config = dict(
    num_attention_heads=4,
    intermediate_size=704,
    norm='rmsnorm',
    positions='rope',
    tie_word_embeddings=True,
    init='normal',
    init_std_qkv=0.0264,
    init_std_up=0.0264,
    warmup_steps=332,
    schedule='wsd',
    decay_shape='linear',
    train_tokens=202100000,
    max_steps=12336,
)
MLP neurons of a small language model. Each row is named by its layer, matrix (gate and up: input weights; down: output weights) and neuron, and shows model dimensions 128-223. Each number is 200 + 40 x the weight over its row's rms, rounded and kept within 0 to 999. A neuron's up and down rows have the sign that makes its largest values positive.
Before each neuron's rows, "fires on" lists the tokens most often at its 100 highest values on Wikipedia text that the model never trained on.

fires on: " T", "w", " P", "we"
L6.gate258,193,201,222,244,223,179,250,215,211,163,323,234,211,150,193,174,132,214,198,149,262,158,209,89,180,220,160,167,170,181,206,269,216,260,168,206,193,188,249,204,231,253,179,159,218,183,186,221,203,256,156,184,260,250,155,177,160,255,164,154,198,174,185,176,217,209,166,225,142,184,207,126,216,192,247,214,201,251,186,172,157,208,255,227,195,197,210,217,161,269,151,173,146,237,159,187
L6.up258,238,104,242,174,145,194,156,221,170,227,146,169,187,254,228,151,224,230,165,240,261,164,269,220,156,205,185,245,213,226,236,209,174,199,187,166,248,168,192,145,157,168,159,187,204,217,182,217,156,246,205,270,244,228,215,179,220,214,173,141,206,239,205,194,167,212,137,148,196,234,205,172,209,215,204,211,186,184,194,219,217,240,189,291,185,264,256,166,200,231,228,278,155,234,156,149
L6.down258,157,223,169,152,174,183,213,218,114,188,162,139,166,192,282,187,263,169,217,176,220,142,158,262,179,201,236,191,241,177,141,300,232,202,240,198,136,181,161,240,303,207,174,173,229,62,209,245,228,206,234,252,142,200,186,206,227,130,151,168,196,204,219,170,222,199,166,238,224,214,138,104,227,151,218,241,107,257,236,203,160,254,162,309,185,201,163,164,194,231,172,205,277,242,143,250

fires on: "-", " co", " sub", "g", " b", " E"
L6.gate32,185,218,190,181,232,185,167,149,137,207,225,206,210,175,225,262,224,213,165,173,209,206,215,199,203,284,134,248,329,165,297,189,237,212,259,251,203,210,176,194,244,215,174,197,177,278,208,202,208,160,244,197,202,179,159,232,235,196,164,152,134,160,224,199,151,244,248,240,238,193,162,225,139,188,120,153,185,249,193,236,137,236,173,165,201,157,182,145,177,194,151,220,198,208,213,189
L6.up32,169,214,230,190,133,234,205,241,236,210,135,257,196,185,196,132,155,202,200,117,216,205,165,253,240,183,187,126,179,214,230,206,238,181,273,284,165,191,85,244,207,226,135,221,240,215,170,242,231,283,166,159,190,224,234,228,195,247,159,178,195,210,176,276,293,191,210,241,109,239,255,171,220,205,140,177,199,213,184,272,239,109,202,212,185,206,213,217,169,170,204,246,140,230,293,208
L6.down32,183,259,239,155,160,239,171,181,141,190,165,198,183,246,187,183,228,173,234,98,254,235,213,227,255,241,207,148,265,199,255,149,154,187,137,226,204,227,117,162,174,292,138,238,257,189,173,218,236,240,172,202,283,222,211,153,226,253,168,149,243,179,202,209,257,169,253,184,172,160,148,213,156,229,200,208,187,279,168,226,243,116,229,176,161,220,181,216,233,183,164,161,241,219,212,235

fires on: ".", " and", " Col", "ol", " Division", " to"
L2.gate103,216,154,307,141,225,218,166,210,158,219,178,204,156,180,259,196,163,218,280,156,192,179,213,254,128,188,240,171,247,159,180,202,183,174,193,197,199,245,214,208,252,184,174,131,195,228,205,223,232,154,215,202,199,206,198,158,213,218,144,163,177,220,191,210,207,202,144,143,196,166,185,229,138,212,213,228,255,170,187,138,201,266,218,218,218,206,251,222,211,269,162,212,227,111,201,113
L2.up103,266,174,254,154,232,218,214,175,257,274,162,203,196,183,207,190,162,246,192,230,154,193,202,218,176,207,223,108,205,144,210,236,222,155,164,182,215,190,167,160,177,218,234,98,262,209,221,190,248,131,186,203,186,181,256,219,241,222,120,131,158,212,230,202,104,116,219,132,221,194,241,149,119,194,236,256,237,178,185,220,176,185,219,177,250,163,249,258,219,207,245,209,206,189,259,171
L2.down103,167,145,189,173,157,184,271,231,267,213,198,222,209,201,180,185,271,259,247,280,299,199,196,239,254,188,183,197,213,158,248,318,169,208,106,217,219,213,258,271,275,215,244,180,236,109,165,225,265,111,245,163,236,303,205,240,221,169,205,206,200,212,257,195,260,133,224,157,265,262,194,228,186,181,239,189,250,135,203,226,255,149,165,221,179,174,248,196,155,207,257,165,242,198,164,225

fires on: "mer", "amp", "s", "mp", " saw", " believed"
L2.gate32,259,220,245,163,223,228,118,173,143,187,141,207,161,232,226,202,264,167,167,235,172,145,212,185,252,153,154,227,262,218,180,120,238,183,238,247,209,232,196,190,188,260,196,205,195,219,184,224,176,260,273,247,180,218,185,154,141,181,187,234,123,192,198,237,259,202,222,260,246,173,196,213,137,249,194,228,189,207,220,160,204,173,191,178,200,262,183,178,211,175,89,235,234,260,273,251
L2.up32,201,218,255,144,209,149,186,223,94,195,202,262,211,235,243,211,165,165,222,199,233,179,221,196,195,224,235,199,158,167,221,217,230,252,225,177,224,198,262,189,168,141,155,202,232,226,237,220,271,197,163,122,187,187,183,189,289,214,169,214,227,157,212,225,174,146,248,287,232,205,204,122,173,147,179,134,246,251,141,182,249,162,190,256,214,193,154,214,213,122,136,217,229,220,240,198
L2.down32,255,265,169,198,211,139,141,112,171,174,157,209,207,207,182,174,221,230,152,243,220,165,246,229,265,139,130,239,191,220,217,161,214,191,206,216,167,155,147,239,202,211,221,205,250,235,211,176,147,190,223,221,153,206,121,238,244,190,223,132,205,169,219,129,263,217,198,232,218,184,131,188,160,204,229,182,158,219,149,198,184,150,184,216,217,233,172,211,196,172,206,227,242,233,233,166

fires on: "°", "1", "\n", "″", "6", "0"
L6.gate413,171,199,214,184,149,271,213,216,199,240,213,171,195,182,319,152,227,224,218,156,242,201,194,197,200,187,142,176,263,217,221,185,123,207,190,253,248,169,166,174,211,175,151,230,92,206,173,209,175,194,190,204,194,216,167,227,255,166,229,224,83,156,107,154,185,248,203,185,185,195,169,264,169,209,206,208,178,132,190,178,159,197,223,143,175,136,266,248,242,202,155,165,246,185,118,177
L6.up413,248,222,208,200,137,219,260,172,298,173,254,168,238,195,216,127,217,215,192,196,193,207,237,251,273,214,206,197,203,198,185,209,204,215,149,203,247,231,206,187,183,207,155,188,197,165,153,119,185,230,174,158,204,287,148,208,172,147,221,258,244,198,138,245,236,180,118,244,102,231,223,187,197,183,214,238,194,194,244,148,243,173,224,207,228,147,195,191,173,165,158,200,173,149,155,151
L6.down413,154,197,188,160,249,197,223,171,252,213,243,211,103,249,193,175,182,270,167,207,206,130,162,219,221,165,219,165,203,232,161,228,219,153,224,208,226,223,163,296,134,248,212,217,182,235,189,253,139,191,185,225,258,220,219,220,236,141,211,216,183,249,201,240,180,187,290,255,205,180,208,206,223,295,146,190,226,187,181,178,124,304,246,176,226,204,189,165,197,202,169,123,252,224,147,211

fires on: " won", "n", " to", "l", "al", "I"
L2.gate625,244,211,189,233,164,143,89,173,250,165,151,188,171,246,185,141,179,155,277,245,165,162,152,232,235,194,245,100,220,223,198,215,128,207,167,180,194,113,214,228,216,247,215,286,203,190,174,252,203,145,169,198,281,205,191,200,213,199,177,214,250,113,176,181,194,200,160,221,245,248,210,226,196,233,185,349,183,222,247,198,242,205,217,198,205,229,268,174,260,226,172,203,211,124,191,190
L2.up625,151,145,165,242,190,173,154,137,229,214,186,213,194,186,200,151,190,197,244,225,151,146,162,176,192,216,136,216,236,197,291,173,68,115,174,214,186,78,197,262,223,167,191,215,210,180,175,147,175,145,101,224,229,199,261,231,265,183,181,167,219,179,180,253,188,170,211,127,200,244,231,228,150,210,221,276,215,200,185,199,192,206,208,241,257,177,233,265,196,179,137,193,216,160,162,194
L2.down625,96,124,119,213,292,141,258,195,142,205,195,256,166,204,198,268,219,202,205,184,182,167,158,204,200,229,218,190,164,223,183,200,197,193,256,222,211,178,178,243,159,95,214,229,182,209,248,250,222,139,254,214,289,230,240,234,237,217,212,195,178,160,268,182,235,185,196,220,216,171,137,188,188,166,191,189,207,221,233,207,158,130,249,301,260,275,175,176,177,217,204,240,211,237,192,189

fires on: " Con", " con", "el", "ff"
L2.gate632,190,268,204,173,247,190,199,286,145,164,185,263,94,184,225,147,173,248,107,168,210,195,194,270,139,224,282,169,257,202,256,151,175,191,246,218,241,230,279,204,186,207,185,227,273,272,150,170,141,184,148,242,186,264,142,161,147,146,225,164,149,191,179,159,291,119,131,146,238,250,233,248,193,166,151,195,206,125,156,133,215,192,211,221,174,246,163,169,215,178,150,240,213,250,226,196
L2.up632,142,265,216,227,201,239,237,266,147,192,215,185,166,245,202,185,163,145,166,209,226,215,200,206,199,201,210,214,190,160,218,192,162,153,192,231,209,147,244,188,172,196,220,183,269,209,157,129,248,209,120,231,140,150,168,241,260,202,212,155,240,207,253,178,246,221,176,147,207,170,240,202,186,207,216,250,265,90,135,199,112,175,226,255,189,258,155,168,186,200,214,180,263,186,186,170
L2.down632,160,247,268,210,161,157,180,198,197,232,257,216,227,224,142,160,205,258,158,248,59,209,140,192,171,149,228,171,257,156,265,218,180,138,277,214,186,153,199,242,187,210,224,224,246,189,140,178,222,226,181,194,200,186,204,182,172,214,197,199,238,232,161,242,168,127,233,158,121,239,187,189,241,198,193,187,188,143,134,193,209,201,146,217,225,247,201,174,223,196,209,135,258,225,126,174

fires on: "el", "ol", " won"
L2.gate216,193,205,179,212,170,192,166,215,197,167,233,222,165,220,179,211,216,120,219,197,233,213,158,204,192,162,243,202,243,186,262,161,222,164,185,200,147,181,218,199,165,168,238,172,219,247,171,210,225,203,132,135,131,199,136,85,265,248,236,217,170,119,175,160,229,193,112,218,203,207,199,243,220,207,177,240,278,157,217,162,188,165,214,259,250,259,264,187,182,130,142,183,132,144,187,157
L2.up216,152,157,213,207,197,188,103,215,167,182,183,139,124,185,220,249,200,156,183,178,228,169,141,183,143,156,156,151,237,150,266,190,248,113,216,191,173,174,149,187,160,197,226,265,253,221,170,231,231,130,144,175,171,198,214,165,183,283,189,213,185,184,161,163,164,180,140,261,238,120,202,212,219,220,207,233,261,132,181,205,139,247,201,243,165,184,248,159,220,161,161,204,149,183,224,224
L2.down216,106,109,226,194,221,175,241,213,264,180,166,208,195,152,191,177,286,193,218,211,135,116,230,200,94,111,150,182,165,167,171,252,155,167,210,237,229,223,241,247,135,186,278,219,225,159,151,310,221,105,180,195,209,239,178,193,193,193,206,144,246,193,192,186,269,157,196,259,164,185,153,253,194,225,157,225,242,163,155,159,210,168,211,205,220,192,184,151,134,208,166,221,202,222,234,180

fires on: " He", " She", " Che", "He", "She", "he"
L6.gate100,212,219,190,196,217,239,156,187,244,230,168,192,180,298,196,184,175,211,205,226,169,175,222,254,238,243,151,217,213,260,171,154,293,231,232,151,209,215,247,124,181,133,126,177,88,244,204,220,192,180,142,298,216,208,186,175,242,224,216,180,228,189,172,133,111,250,179,166,187,254,144,202,264,201,107,189,175,219,258,246,178,229,228,171,167,182,252,210,169,227,163,175,176,186,170,102
L6.up100,197,224,272,180,183,179,154,178,308,244,250,237,175,215,216,139,214,232,214,218,208,145,94,213,188,198,134,154,222,246,180,194,215,208,166,175,135,199,276,187,185,80,155,266,140,170,221,227,207,194,136,219,179,155,208,203,267,230,230,243,214,185,245,149,138,251,165,188,232,213,111,264,192,181,169,194,237,227,286,254,187,206,236,187,125,231,254,184,104,203,83,179,135,260,204,149
L6.down100,261,175,242,187,192,160,137,209,228,160,221,263,202,261,164,251,232,274,237,220,209,147,213,231,205,279,181,193,181,249,145,235,198,191,233,163,139,198,206,193,246,174,216,236,249,140,173,186,213,246,146,223,219,134,210,180,193,231,173,234,238,251,211,237,196,198,215,203,261,212,178,189,175,153,194,219,169,243,249,183,224,224,248,210,188,182,221,208,249,171,126,166,169,134,173,205

fires on: "s", " in", "ven"
L2.gate367,223,148,222,233,227,205,217,199,232,181,255,210,143,193,269,211,168,172,241,158,262,253,164,184,234,207,219,160,229,195,183,148,258,195,197,199,279,162,220,279,210,212,200,179,186,279,198,280,184,254,174,200,131,232,165,186,202,144,164,202,198,191,180,218,215,174,160,217,110,212,204,205,244,270,193,152,231,265,272,172,242,220,211,205,230,191,244,183,224,245,223,234,260,242,257,188
L2.up367,225,209,199,171,282,251,226,249,197,160,206,155,201,144,157,188,176,210,140,223,197,107,237,247,136,243,233,291,240,162,197,203,259,224,177,209,247,202,190,169,128,137,219,135,276,203,265,204,155,225,190,153,200,238,224,186,203,208,176,146,259,188,163,169,248,177,203,179,214,156,187,146,195,177,223,158,172,199,214,232,256,158,228,223,213,214,210,211,173,83,188,220,196,168,218,265
L2.down367,251,163,168,218,215,184,234,244,195,213,240,229,200,189,243,241,146,201,188,160,106,155,233,206,230,193,209,292,219,190,164,108,160,188,186,234,179,186,200,199,222,155,206,185,255,178,294,163,186,225,193,170,180,239,257,180,128,121,238,157,140,200,133,162,257,187,227,151,126,151,177,161,180,239,213,268,107,188,145,170,255,160,242,211,208,153,132,176,127,199,154,279,201,214,229,139